Weights of a small transformer language model: vocabulary 4096.
MLP neurons of a small language model. Each row is named by its layer, matrix (gate and up: input weights) and neuron, and shows model dimensions 32-223. Each number is 500 + 40 x the weight over its row's rms, rounded and kept within 0 to 999. Numbers have three digits each. A neuron's up and down rows have the sign that makes its largest values positive.
After each neuron's rows, "fires on" lists the tokens most often at its 100 highest values on Wikipedia text that the model never trained on. A number after a token or word is its count.

L6.gate546:498529472489484426472487568501624471488532417490507467492478455528538490467507472509562511457466512506580437523500491479401390488516427522518536505503501515433555496483459509470504468514526467527522530459553508481469431484495516516504512517481639515493526479483497483518522553473457482526535498501589521457451469566512545512530531449507470386478434452502471520498518477515483452479608508509517536467532482474503455474537448468499546545556510488449550492518533502487597459509466558502431428478448489519484502414570535540509507452455470492508506486538581531488515487513522517486
L6.up546:452464532534479483503412530577571481459470532477477484520516540466510477460503521462515582476488519583505461541517489508435471462412479471517465526494509474577443556471455555547512476449527485529468552511474498550501439527495584439485521490509534503538529509425630445493547431400511387554432481530477516473474422587559437456504413493492456513510412490465473507531516479497453510524495470475521548474550518506518478515575543474488468491511524488478455543505560528482579491530546480489482472497497534470532511482509545530497551518461451477482523526447531490526495445531523487500
fires on: "h" 17, "it" 12, "lo" 8, " of" 7, "he" 7, "y" 6

L8.gate245:459466437502536502481481519513552516548435413508556475449516502520454521535547474533521503523489447477495484453469491518531425530430469517461517555445449510492497460477469521456506455462550370531482538531530475511476521527480449499484476555544570524479495528419541470556500522535488523505414498498481541534532506504530468581463509490416522526466463483514390548481503517508519505548539486526522534498573432561376527528492569509552547548519492533507447499536489460503480522503477530453492556484452477583558481458460477490510490542427497453530515405445511550492478470413446410479
L8.up245:457550524500488503486557516555492549532509493528515499518470525512522457536484491385517437532485508467424438465500518535454505501536503519477495500536540546448474493447504469476500474498478470448554544501471470519491553491551362509540570524499510497486513501435504535469517536611483523452568475444575483457513453416494469492524484496548473516522454492559523524493501584552510462545526498483501522484566576514485555528478493489489459504488525486443504479432560492617492488537520502471479537511525535488498559553490486563513533501489561560462542601536507474573559522462378530543
fires on: " Total" 16, "d" 13, ":" 12, " hold" 8, "he" 5, ".00" 5

L8.gate647:527464490494450478490560486549528505502466480501509324451433458499490509430493441513492497486486487540450476503451556550510529510473527461516485528521585437398506481514522578413554509526558526487415510493553499466541533449504483605455451576498509454509507479503547515459525492494443515543572454477533589528501537470530459445540518498488459505521521543535512469444465498515529558422529520542533530532505492507484505539480500502522524510524549457489547497485521459587470485478440544468491543515495498440536440455440500510491549460505574534489519543507437490432511490493496540530
L8.up647:510523570639554525543445515473502430509564498524570527536471505548452508463518467567505497460522465421439441491561505472466461486507505460413519419488514518530527539510527486466432470538503547486463553493533500493517499495562511395493514461577484528544502528534483490494470570490468463598512518530503456527448448410435570538510427434499396560472623518484552502505507498490475553552461443497479485479521482488530503485482541457530531513450444530517493472517426439524513524504535477458465508533456545504496502437510502472464528531535487539514491513497428483475483442487543496511
fires on: "." 60, ")." 7

L9.gate83:439465437576557448543510425461532506503469506443509421499444445512503483516533511441480528533474484537494529507471505489471538500502462477553455517560520456479483457547420559470504597460550502480491517494521536493539455536521515438495478466462520425441486454503603552508533511607536511523507496516557475467515489468536521496505539541488516423465479466568448526499434536526420469517498460549513458482564531470510415498430484466507503450494506460495504482499431549549446482479477481527465518445484475539529464479503516439509543524499474587529415426489464467453425558471496506485
L9.up83:511560446569463429563507460493508518524499568533451488500501576499471520476527490419533520472508501490471481515478517498469480563547567523503518495454564495515539509470482584577434444562509463481540501495469531650468519527505494443544477522498480540473500470435512557525512488566473565508582499513411508482515462530450513553444496448487466513524484522549526468426471505474459486583530490582497547542532465459498487461507567524448509473465502562517426496552521538455501619487469577560474517525542455508522488545461441499542496518516572560536544468435503488486499458443503512481
fires on: " and" 33, " most" 22, " more" 7, "," 6, " or" 6, " less" 6

L7.gate312:488407546499531432550509440583469536542483528496517388480534508456503496497559467525517478471442476474484513582489450483497509518515547462467442517545487524486527482465488529492463458476525588439515460528446457506528482488572512476493496462517516489520442466437539475466588540487503483554561495471487457537539448463536439519488583413512480504556474473533477548505578472473498443552547581545496499494541480564541529507532495531499474482603500549436457481528520504533493557553495463525444550487497515476517498487565453573484478480482556543524564562472523480443468471522493583518
L7.up312:473506500547495508458511380470498462493630533462514462501492525557513486453530566443542493522423457518488504451453520511474492459539557469482513522501459550458518518500493517545473472469541561479540479525543451510486526477474516482525555481393522534476493502522476462529522476498456429538478509508501487475500503556523413488522551514466488525558541443405436471464504509524421470474522495485527512434517552527473515572512487432465443536522459546470453475515442548530416481408550512502579542495496385439504540528471489561500518561574473430510522409496516463500553545500540501530
fires on: ";" 43, "l" 7, "so" 7, "al" 6, " and" 6, "c" 4

L2.gate600:474514480470526542484516432469564501481471483433515405500480516464473577521503441467488520500488504481534521512514550553538463530560512501548488499524548538442456479442533479472559503497498571503520481504542448490452529487508469461562458505532512517521595510428522450516363490530499498584486470501444457497538461515524540472549512457544476489510524454509535476520596465432491523519520491468503558487542501479457495478520506449446565498492542450546464502514506452582438498507529527505481522442621558484572480517536541459576532414486449518471522593544591461504491476566472445542
L2.up600:496531496468529561448551409501535511516493474451517423484528518521520611476509501455491554550461516497483485531551558508551524536516538505560502517511575523505474533455488522517494509476534551513502428482531490491488485554496474468567435490502515489505530505415499482501413510472547484531490465472454483494553478521553554475538502436533449482535549448520503504545567506443510529535492482414479514473572477486423543456508530467422544510525546471501445486493559408561395509507522528494463494461634483501522519545509530454536488449435517511453529579485538498538511455562525462491
fires on: "or" 17, "for" 14, " ter" 10, " Ter" 9, " Reg" 9, "ister" 6

L6.gate3:468495507452510528504492552461447533544476479428579502534427476457526501457479533466514534496514483474433562442576436456541442525511504503589522485504507497482482466562444464491461501490438491511543473521543495498456491473539517457441499531481434521540512493518540467540410556493468600515548510498455512463552502520436517505526522477525479534478474574487525520517475504476579489443517479522402473546439550505558499533452487537497505533522505551463457408520535515497461600519584563476445539455506595541504512469509456535478447525529476466502478529548573497479574449440461565443
L6.up3:450487497548437430452583504527522534508490490501473556508526511500534543490491540578519548509468469468479467495494475507507449522524526480488533612446477495483507550487571484522497467540501537536478486454510482510458512514471509574492501455434458466479485526474481505537447521511504430420495455479419411443508553447490460588441479498455473487535575481521539530417449540524436523543528563511497482484477468464514526487479518462440413486605469521512461504447501453496533535455443488519435507542490539530431513515509510505519447463501425523464597476534423497450552488559480483474
fires on: "–1" 25, "b" 20, "f" 9, "und" 5

L8.gate138:519470571524451435461525545530591474493592518499448522513525513539538503546584503481529462498503509489558461565535555502477537508446510489512615455526526545459555432553463500447488484520465485463569439523503541434492485475515501579479521525485539562502480495495488492453551476463521453596408515505460511450462466446496532463413513474434541501489548437472467470472571461568518475512511562478505470559407432495444579507481490505464527531533476565569537527514470450512506525567427488482536525482474468497486525487523470484519535562495494564519546495479445494504504464501474499517
L8.up138:506471507531557538555496424502512581514519528399463423570504438538494498506502423498457504405514472526612498492514548423487602494483460479525586515495500479475469566541551524514532429480531472516510498498497452494546582455459498545443487477545533503488502578457554470457489485482510540514430535502462440478502430545478446419468430497381541496471494542495457487425512498531450459570568503484464513477488491552509570537510578571473508522442559552481496456498546500483525566527542484471498499527446501464486532507504466461536472546467500484508450507480443541550490507474445494551
fires on: "ary" 15, " at" 12, "y" 7, " of" 7, " Grand" 7, "ied" 7

L6.gate639:490457524471530511488507542485501511473526441499479499473453451505497537424537478503530520478539493496549466455523533499543488491454518507482456519550408460511493422479443564502552477540479575516487425384543509495451528495450501463514497454536518472496488486491466434582404452491545473525524578519496518506480467539458457503578384398545486460542491525505517568511479490489462485463511465550560583540492585565485422503514489481500486566466526457485568474491447494516549541548487547474489546402506487461568549500526530465500553495528506538489509437463509557494486524533406482532
L6.up639:503400505542515541502426501468520515529527552510481560437528547489528492506487520538446484499460517422485407481558566484410554508427504508443516461501513522513465501529544492463507475503448517495506545482609516495509547466462451473385492474512578506482487501501468485513514471498454455549472467469532477437466513545523492475514489490428481514466516556491574485489472527507514528475505500481499483540473516549472396477534495466422445478513511535547551504395433507522553461536448520481501548489523500447466491525483513500527475531448491556472497410436551507434528558511496621477
fires on: "ig" 30, "s==" 7, "==" 7, "age" 6, "am" 5

L6.gate54:503502545597501449469531490463488537572504492491522429502498464458494480458470520490509474581467522524538524528494428527495459569555425517551487452462535550583557541510490509529435513485394518519510452503506562592506487509565543495517522521441496512488542520444518576514489479527488530508494497486511419460511445512555457446467520544507539488543460504469468518533551396520453507586450473444560507372494483521517459508530527481463523512467521481540500541467504554509530478433440477509502469550462535521498518539518500535517516501468539485497465498531502573523612486519483492581
L6.up54:515472497584537511516463514482469543496483496506524409428550499479429582463501446447478449537552491534513521533505441504519535495519515526522490481472507430450540537518502471570429494494519493503481542545548451533513476522513563531522507532475467548498505474549546465494541462570560499534514520518441431436537534475536512544499517492492469525561431495520458495486565508490472523475504468544569478500487561492509491497483614503570551470454523487585436508554568555468500517492509549476501533489518437547532507479469501489470559493436604508545529504442517483532534441519379577575
fires on: " and" 74, "it" 6, " most" 5, " or" 4

L2.gate513:498483498545476528465484513568525543420554468490466557503514481474514474475527485526466477455542483534510484517417526506540591441502544474450505572405524484564514506520547397570453491493561481448520518446462520579516512498496450438509519517492507496458496566487460546510447460432488546504477525529485558485479510625521505524474528526482468563494477473523550532475550416565436453494583495492430537605493520477448475471478479493484508502492525429558504532556452482474502503536498550514497495486542470549539539555473524520476557510521541496458515413530487515412473449531508427415
L2.up513:518482464497514494497468441501522480481567501512474552518453480501553544474496463456518531523516526520462516521453476492549497417484489508495472573513469527578463473503513454535466520465531526457540527516548470485543453504445552490430513499528483483433456580473472563531453411560496485485512541553494546466521524441535520441516493551540536559551453561513510519538477504542501442549442481563516511566485531514497429392504558563467502519444527513571489541538472496513543434490541552554487558581441449479516530524526502492426495518527555486511512490408513517495550475528498455490
fires on: "\n" 40, "or" 33, "ry" 6, "ly" 6, "ru" 4

L6.gate221:514448463496507499474522513500503463511543450422482441465527521490473459476531472426507470547454507528483508509583487480491560468543400535523564583471457519490475458516483520487503499518431502472522543491562543513502571492474481497489453575554478508472509539501509481472611439498496557485427515492502489495467557507538340474569506543493468487499488516572450527443500452531522555496512516506516563481563543490436431480597491526495489530445498499472520501544484529598498472530537490536566483495506448582526469566515507547507517490533506533505549536522484532453543501506519563403
L6.up221:447459523512585576439491475534434374462499496506517437462500469506523498487572449456549450519497495498536498533488527559514546471562504489536505466484474487485490439459513425471499487585440520470487528444462578470537540526500508437442467567468461543473545550525583515512534472464462557564489502471515434523466533420546447427510497479430503505561486466520510586480496553488546480516519537545526541473493569498488424478512513474490554488481401487551437500487550512560536444544551496475523519405466520585521492554504522518553473518517502540477479561490514501466509584456483547438
fires on: "\n" 88, "===" 5

L7.gate78:418473512519468521519520511519532545532428535500537524484582478490411471543542493494581537544517566533540528411483498500499474476456461520547468503476552498482464492523496541415501500497500504491482497512555480469544453522473554440522540479501449531421489489485499459529520465525465487577483569529444510560390531524506444557501560363536430463538535526534470518505489521499533502460573517551533502471513519463483537447438469460558485487489515552468463567512458525560439545485524544459485425446428516501518507432543523465502557509470469524498561457557496531561515473470428551474
L7.up78:519520548490498515482480457485506466531462486503474501530496427487472492468473549464493518569484554500553431566547482495498492507539560504508414543430527523512460420487548443481478490417511545485516584508522474479503498470542555493445526492539505418516520555513444482446574492429538476481527503506540465446477570570418513458491490496511542466500482518596515546478533606496481538552469428449504501452562487582496473579506485490508479509506520467488494514457458472449496508481462583490419525497530513449525528460403508583520472491493484491498519500489559508492516517497586511457
fires on: "e" 24, "r" 14, "y" 5, "rat" 4, "i" 4

L8.gate594:496532531519540440485528517450436542547462532435478525549492459485452483433511514468437535514512397537488513511512529449517507434516458507481469468511478538516484526526553519605466494494489475470549517472538526468498416538477453492505536516518525495467491490488506535572430532573477507483464397491493558523482473575461429511591497433490481525509541478449432498520499495521539597564505553542624503518552496495489528509447474554529585475561552496495472408530506523498491515534507452486520466526498490504501494499555542540493515454443440437552513449582530535585498514544512555483
L8.up594:480469524520505504467556533480535540484446556484483517551485464499468441590504421503425543539561477519529494504440488524449477499458505444409481453440508514467482498444489424486533449551464529499482508501508527459538553523482488439541510457553486425438518529589463514510538514464535498500502519455570510435470482554447524526475484456522577537538482489536522530518490449481477524511448491519482429482500505525402500475556476526539562475521522496447576412439510521443524537472440553485582456393491485500557497507467522435488440501531464492550452483519517625512493487454471478429
fires on: "y" 34, "ill" 13, "i" 8, "a" 6, "ond" 4

L2.gate214:513447462491505558461500501435510512538461452504522502579495527504496491424482404480510526479462507506502494501490515493570488486472445439542500477485512436515452552564493595519462464448453512445518518586524510520498433486505392461532486527507527482504615430483454513508419533459491452476481573486525508418509469541443527541516534545473496475494482521504427567486505477513415494479526529519548514511520470441415481498504455461476428495441509427475503542429486491472444516510545511502518502492473471472462516502479472520528484439482514523468572495500524491579432469453446519422
L2.up214:484506469502447601512447465443546456559538485480529418563543533541577528536460421504550527519466485552469447458509536548494536442539418487538478394494492483518502459472492504498482444467493561504505480560578546498424514478538425513497528490447485541533499465508474561542483558458487441485431506476538454468506512482505511546508526443501491472467566490598491531455508546498454480550469561542552511486542475440446505500506461454459416528449461481495511530466502428458477451540469410518548542471466441483526495544483472442608490393511486521497527506506505533482531454462434509458
fires on: " Gold" 25, "ronze" 10, " Win" 8, " bi" 7

L7.gate164:463515608619418504518460505507535453535488483438564479478454469513490495570513516518470447502477554594496481502482494524485510468537554511501495471443498510473550467469438542503514451544502488520486592481501521462477514515460480403464455484485483473561490490573458496542460537459574460510520567476489519512579542538606495506470453451512412532471504521482534441407492551490455589429537540541555472494543480489472479452508417461507489449468517563476522467498519450487513461435494564466537484518569495490521469499479511427488488484513501485526484529534487475492508568458531444506
L7.up164:466565488514483415504506531508494506476470508440506525508513570437536480527509500470466497486484512507478572414462565543492484555492409502462532489496522511480506469581486500510504490565502545489505431537532499462413518519448552492536460553529437520423476442495593488513477545474488539537524487468430476424460510558514515468530503529571504508512545485534479493526425490426490490530502538544513501563453505437518482476486487470477558521552532550530436495512516416503544464474467516542501460501512490555512519542497468505511503440497488493498413586461533458506494460457510571522
fires on: "ol" 43, "ell" 15, "el" 11, "hel" 6, "ill" 6, " col" 5

L4.gate454:492548505523490500508478483523463514503488507466489444468539494503502531516506520513505521510501508506556476506471420547469507472441462503508538367499469499560495463506518535474554487558492488453470542449515475491497509486453518509461376504534508431502423496538507527415593465480538455495440463533485509428461533465527552503485511496575494534518449490539529487457553513536504451432448517395431433476529521465522595582505499463463540534535506479465520513603548503471519558507509507431531439595541481544505487553472516414493459581519559557514509516585491530427472555496525463516
L4.up454:451513481468458509511581467517520516493482505534666524536402501504495435521497538496465430464494519572482560485473513550414448542507518439540480469476515463460543462485470535472509488504469473477485490527495448486469493485521485505540506509457473495498505540408584549464506498490506596467506542453510439481512535579593501526490558489463536567522538534518471518523512541498469452551487526448512468458438513508510480452489520503522502555526503434483420497508548460500491476481436504534482427454387464544537477531512450517528517527444485514543541529555543486445532473554504486578
fires on: "l" 17, "ol" 11, "ri" 10, "ann" 9, "ot" 9, "el" 8

L2.gate612:521472527613556533501478471500507521543486475440467586563466492488471434503469528534508464500526607484448562512508459532489456483492488551441607479488520478497542498543435447499480461473541458562474490466457466479510454519481505556512542495489449484524487525477491520411509563549578524535548478548573468517550507413415501534465514440580502573410484547485538446468484423518484491509507479519467465498428516476545567513499401543473481518498503460482489495542482516547548506567505473483459430523467506529548477524482531492484541520541548539515496470556519522488453587505553503507
L2.up612:516509491481470523535471487463469601456531506494487539468505451458538514494508526469455454510442534475473470500530500479567441456458530511504504511463556459444502527477466518405520470456459495485541470478497468513480567514531516577500432484460449535539477473541475487473430612516608437560478496537537458487470484408526518491541468499441477459586574473484517514501430490469529581498455508489500482531506468449518465505557450549528494523542455521490549504574499525458468594474513497504543395433515471471450428491514494479563538467487487500450473545497500506518547490487473523490
fires on: "ing" 60, "ted" 5, "and" 4, "ary" 4

L2.gate642:486532509462487518548447499485481516489498441541552409551505477432523494521527480516541473495482490521521478488499460536526495549489515529560493492514511410469449456438507495437522522473458514505559496504525529524653521502462520554459411496448463544513513493520568537496484573480504455502489395556534524483500462521449518461496482487544523533514572490504442414557522545485557524461480440530542467497522581523494470543529520500519492527520474489536513515544503450532492499574396503517577482497487512513434409427392493513492440463538512461538438455518488540431509468502477508456
L2.up642:500495481575599472426522466480449495495482484565515603533461530521474466533494517504531422470486473522456480491512503414455509433521479515451537424512542435544469512452472415438530515468555506583437424532509429506521455455438534492493485504491546483496462528448497513479471500533566495423517544510518492518472407431505471455495549451555477480559539544524537468476448473529566452546568504446493459510440454480548525531587517472506582519454520454492454510493477430527547520461539436509505417503525484536500486519510519517466523583577517505567451504494505545478461491509503503513
fires on: "." 98

L6.gate641:492466457529432501482535514507443534482466472514483553489494546495485537477523496476513484533455533488494512489539488538521558543524527530421465527507507527537488465531468510560430471470491530536475408478433466532567575523481481575488513493453448538536455451436484524487395495503493566521528467486490539530526526489502550480499498495564480553554407531527522480483443497529488471546508495516499497488410419495482510504471489550390468478516507417484491423534485490471465543522552536528474403434467432474494501416485471460422530508517545479534515525447515464511478429538443481496
L6.up641:464468529481493525452568479490526561499530518417449586476600480410474532515482517544473537502437506520470487485551463542526519578481493469502515527501450591461448480453498553574479537468529445489525525505516552450566504509483503428454487504456519472515478516539491535515474517435465470491497457419501451455490527570480475543440553392484556469478476543475487530427510482627503495515506449475519469517489570549488512513484512449506449543457529513543482502491545489521522522477482500510495464471523507513523475564506531529486526536522491501533510481500571530484546469467519484465
fires on: " \"" 33, "I" 8, " \"I" 6, "ll" 5, "oy" 5, " fact" 4

L8.gate627:458523517547408491564479536512499441562477505508553458497483481468457500526572525520455494574493440486613469467555554523453535509475562543469500529452439508540445529494615482524564494486461594529565481500536547549503526515465459441440551494424534471469465517452545450559476489486515539590540435415491483562504473494490568539495506566505451560536459437497509482475469465492492473533526520450546519478493499476536499460477504496404474491508533440444433533517539531471484523517421466523535572510506516496510448455512479477496486505526513505525508545521487576464519483449486486471
L8.up627:493411449539498450468455456492455420487535438452561525493469476500448523494510587527404490470507507587470491489523491475416474456504512518503518527479445535473530497457510539552518532409525462461470460437548502492450472469554482543579578453476497548517433479490471514481459526588427543494487438523588459468563478498478509442485484510526483581484573491523494471463498478528489521501523527500546490472446420417479509431496518556487491445563523495433466514505517555466488536500463564501512547565378481526476477465514442525546414486510510564526518473506484457518496501469479574553
fires on: "i" 33, "ai" 11, "u" 8, "en" 6, "ang" 4, "ia" 4

L8.gate162:417520440519508546458464526515496521499510545599494420438458524541469483485510495470481488562483453473563533498485516462488493561554541500458476515516516493475467484442486529497461430468487482521510485410524500430469499538491451516498502471435435500513496427502566536487524490436436459586471472527548498496573513516418411548453512509477470486500457485533533449570563392554578573621488557495394512435496566484501501473498503503540544535444495407479497516502471435497502483486512457506471495501510505412497498548440512495495493489504487510538523464525537477483420528578524475444
L8.up162:529430478511461510532525552536510556539422427459480496491462432479438431403479515496505431469522504529506473485492515518457491514506539496578520484499517410521513453546405511430492500466467490399428552488437499556533500472433533501510448490549502455473517532460499549484570497485459512422532568533474495495463512545519563601548542533507544457498506478493502487501538487490558470553487480496479531493552573434538581505445537496516447461463491497452519467444474534462522389504485537505530539551450458488479466504491499478474475501475502481549537476516509480490490526499587545536
fires on: "D" 19, "ic" 14, "-" 10, "d" 9, "er" 8, "u" 7

L9.gate564:519469454487508429472523492505475510489522493603496517493529538435451508474454445487532501489415462483538437551486497456508487577489540430516465496562545460501444553535486488489437481473503431430472494448388513519513521454537429461558487479536370477473517530480575517490501547443453549510486479499510459460466445482529424521487425460455514587471471474476576524501434531541592507490485491505509548550498542481526540532462584402443490494515509498513542473488523449479444513480504542487531471508482478443581493481475508440555430482464466483576503476575589540467476522581485426468
L9.up564:488524494468508518486535515484455569525491548493533502479446490495472503498421437515443520493425508509504552438489558497544498501512502563519483522525447547574484476527452503482472485521512460481487567497480446459451588512479489472556461519482412505504538555414510519480482493504464505530554464440469451492558441519520499504504432519497510536568508523480493536543391516539534522542542552453527502519523494477586556443539542494504494584493506460452515437493466446423423437543483521515547506547500472421498500458483481552498521473491489530532572473526507452492538471608468483481
fires on: "d" 32, "D" 27, " no" 12, " \"D" 9, " (D" 7

L8.gate304:494444603514461524484505478528510512504486476553497487479449539468506547515496529518502491519435508505498508417434504500495440512531565511423529516446553564488554520536467582567499509491454552491504496438518559490458533482518445544490486536474550475506503484537451542540502495400547518603538540511520423513476521514586448451513497483446507508528454522510492388500505524504430520428481524525482529498534439500583489436557450538542469521479456475517450479508497491431558511446514611483519453525522508537479590555485535461493495527469480486582550476445505471439533540467443438500
L8.up304:504478518474510451468503509498461420559473448544428497434466522515482517441538487515488474499484505452486507445482525424484563461504457468467493524524488506467485577445480516562516466521495474467459501440519533445515553567507485550501470479548474450508523518470557529520537371486503492469531522532546525457530472495532549478477434515484499516598515463513498491503482444448444395465444491572484559558534513443396511451455522480428509492430453517527446459553430480506505556441516511532463489504540519469507492516494446534567481532557504467522509524467501537528416582538479489452
fires on: " all" 40, "r" 10, " oper" 9, "er" 4

L6.gate240:556460506406483497521471475578547530549491511483516518476501547472467402529503534509575469552536583517491498513536527439576578493558470550478481593502558506543523483545477510481480550529527567448523549465535481529519540474487467537526477581502454597506565478500534501437536500492432455475503596542509448504478510450459515510501516480481533403456535494448492507484455523551543473465435421580550474538484512468494509439470552543475526539476521453457424490443505432453476478580503481448526444508503448452429516476475455473580493523513497535459503521521493459500430458453482522467
L6.up240:496555498543492492484522459535443544461447474501559495478473488519502458499464531476503387513519530546498577456471526485476501419475590477511467390456492442462423471449484489531492535538484501508528488512480496425517493430512447468437525502544467459454456492614478497474470515550461456488530443438583522539486355458520443522434507425541534501518514485568500517525521520535482452525444462481504505548409456506542484545459557526474571568572453532485499543538492500519500506474527501495563526551531508486493458487570467534398496523509528513512459510556506497498530440502477450496
fires on: "." 42, "ad" 10, "al" 7, "ion" 5, "on" 5, "et" 4

L9.gate111:501564508551563426490482503475517482516419447527526536455444530578499456547556567557528538464482481481560456463507568478491551562485542444456456488500513538495488548444518565421527437479508521516473517497491503473543493414473430541406460442421451493488516510469518499545471576550502480524449504540461514437536500501514486540442533470536568494498519509483456520556492476500502515536519538502470475433468456530491429527480524532501526536449493485435497502465456439539521515472539490513474501461534510411533542497521512418500580521502494628473465501511490492470446456537539512449
L9.up111:474573542519534522545492534499411510508438413465481527481447456492513415587474572544528518523504499540498461511505533530502524523470472523481449546522529504518569418401433507447551519507551562452463524494548449500410487461496438540469503490450437475464471473448515488527517510503469469524515497503498487463459460435526488494514505349561477437426469526468476501460523488532515503531494533569526480490521464446525531453497480454470493501579503498488534504404491479502465531520481526525561550547470534512489487513490526462518474582498522577436491542511523501545503565554518459514
fires on: " are" 22, " were" 13, "s," 10, " is" 6, " of" 4, " into" 4

L7.gate664:569466476499485488526497419539455446470488463474515573446564490496522526461489475482463420590519494531476486579485459539497487487484475497516466514520407507446524509527530473458533480527519475511533511451439558479448405536497522487513514549502537452537541432460456505532519528468462445503502475510525520503559469528462479468519574470508462476486413555511503576494505538556517526456493540430522599506506490486512549439513457521470541513556528470471495501474524460474466509462497491455480568526427505481472501537491422530437545557481415481428513527435478488497473546484501589505
L7.up664:534431462506460550508488525502566461516477476571499525501515478521478535487446490426489464533478424475514535527475492482547470526402513511475456431510474487485477557479488434533484501492537511451495484458554468523542527493464564438490503548485551462462467520532515539428489459442548519504561558576559524508521544537535460518528459531448507560536490506491442411558476403589549475511572508444533483477457562557471520510469479483450519443486484555556513422481456486490489513541496496536444424456484532595465450535479430505515520477604473424494418524451557523522504506503489553501
fires on: "ar" 52, " par" 20, "ra" 10, "ver" 5, "or" 4

L8.gate424:458476508488511506488547440542516416478479493593469473536518500453546553488519538468542478515508505520517512435491399513497618485467535477496439452512511489443547519534430548462504469487490485465471499484499536534610434529601509450504589503472534448554521503560509500620561490564524380544498476554513522561529447554510502556516446514582470502509546492512522509500518528539470464499476538510554562475527532530453541506510421526491530514503488594412559499579505529501481493567472509499497429437526467449454445494503491525514498599511487504497454534482470437466531514524483490497
L8.up424:498444485544480501498553497520492447455468496526473529588500527485509464463471442398546510544450508502478536443509461567542413538488535515527453426471538479570466523490471575420485488531525550555476464487488481516462520491493504456490452581475461519468529520543547560529540526463488475535520493505457546592500476458552444539527501440576493532499513489511481516458523502502507501489500595528604433491493490486505467470493405508506558489522482536478564440551540467501576491428510500515573503482502488481512526536531508476501505587594461482577444599461463523496507559583464534476
fires on: " |" 19, "el" 14, "m" 9, "ra" 6, "ar" 5, "ed" 5

L7.gate279:497481561487532474440507501506439457530482415538532542553489589447517523483506508481438487564504505469546444522488538502470490524487563448500516546453462466490536465445461533569515548506535475467554545448516540531503523492457479464486508487510416445463461511522501459592490471444510474574482530490545576455461493475576526570484524557510464495443531569489529490506473528540488442512440459472477413483525455500543528484542560550517504475544469506496478497447494530519471544553457517503551548487510575430542501467497427530484559532495509527550526506559455565485521457498513427498
L7.up279:516466532512514369506495527496500462536546545520527426526478542463514526571489514532436505466485509546482487596518539484542552491504500509558533526495542554429409508502473494543477494478494511475513501427559494510500595553494470552497501440501481478474492481448523489522404478523477546539519496486540465420490516530487480547494498532519453439504582450474390431533542540511517536515461499488500573502485466478483565502483464456446480543452455441582503509517444544479515472471487487563459494531415483514459531476477501556543466487507461478496513471443590496510464547482445506507
fires on: " ent" 24, "ic" 14, "er" 12, "en" 8, "u" 6, "r" 5

L9.gate667:488496590519492460499472474548482479535479469517523434600509544549493515523467468492578485494463574466487467499501485476465560522493532479554467404532526533440549479501543507478520471499524428477486486510485498536557518490463504436413502453536526492419505497493483527477547580563538584505534599516460542499470483590553492516461479529537538465519496477461423558502441485509442512570453513444549489457550419516423537526493553524525489464437508514462461497514584561544547520427484498526498556540498549466517499441569483485595503461542466490485480493494522536475576556461478521471
L9.up667:519562522463509507493437556537500506494487411512511440592497573470488519521462476474563427493497492476473464455448447573541562453544500502524427501570541500467507451536491531460536525501545519463518506464516550472507522580481510487565515458471428522447481519490482555524537480550544527514533549526570487506535461480515582579471465467592476538469487549530491521504530417492522480523471366422527452484456578429448465378455464485482506525501517522486529484510495456508537588525506466454505516482436458530411467491491481472457445573539514472506483514487497498480542501502561494507
fires on: " of" 31, "==P" 20, "==C" 7, "==" 5, " is" 4

L2.gate350:507521560510526474450591597507515457455531505500502540513523535532429496444531559483515483507470528550482490479575502508521525498469475563508495535452514481581549556530465536539489425523544497448510493418525534475525498483458462548429542496520534499550559491493496521540536493532498569474546542492462525482517629561517485511391518513468412552480464527488472503489424516449490490501521466497537566509491507482530468511503525508587498557538444487535416461500482499537468489433517461482506381499498483522457416533457510577507554438536508505498515434474508478482491505469495538434
L2.up350:489501554518527432483557546520452483486528526521495479509546513502442476471487571483541439516463536593471421496498485456500499520442504551496556508436513467541493529497521518468469424494559497477514494446483582451546498405466496474404509466477519504571561513524446497563523529532506580460512538486509581522540583502516464477440526507472468497502501497466481460465447508536464568490485471497498585550528452456491444559551535464549477562514422454502437467498508500495464534432522465499475405479546453501494396579515513558507549421570494452494505422515450522490492480472565483510
fires on: "\n" 68, "n" 14, "t" 11, "inning" 5

L4.gate130:487536589568562532465511526520530461507466498506539446485546506501540486540495537493455595526550477523502474522525482438559515460489481510491472504468572567452451522458461506519445479538505522500476543464413541515559558494453442466462505518504515502521504417492474542485430459491569571507509517501489568515603522575496461469544541591527463457519469546504462465509494507565526520522572542524496527504526495456511495516473487457452476498495535480520501565486553549539570479464534524504526499498469408635483484491494496439468482448506535517484466474495445434533493526493563592483
L4.up130:471491481459516444493543474472484531446548460420521466475447445457439494552520467544509485542529506501536525499537516463531530422538555498529533510459539498492520457447505588475475463467546429522464523416598542445524527438452480451378486494502498524419614512540456537532518507537468522460503505495485423524526440410523496455509530467504391514558520479511507568565468427504496469504487566483432521534521455444464465505599484477482515542583474517483503488515593485511518489499565464460459486523473541506493451483446566504456459545539545531489511472541440434457479514440514529500
fires on: "\n" 100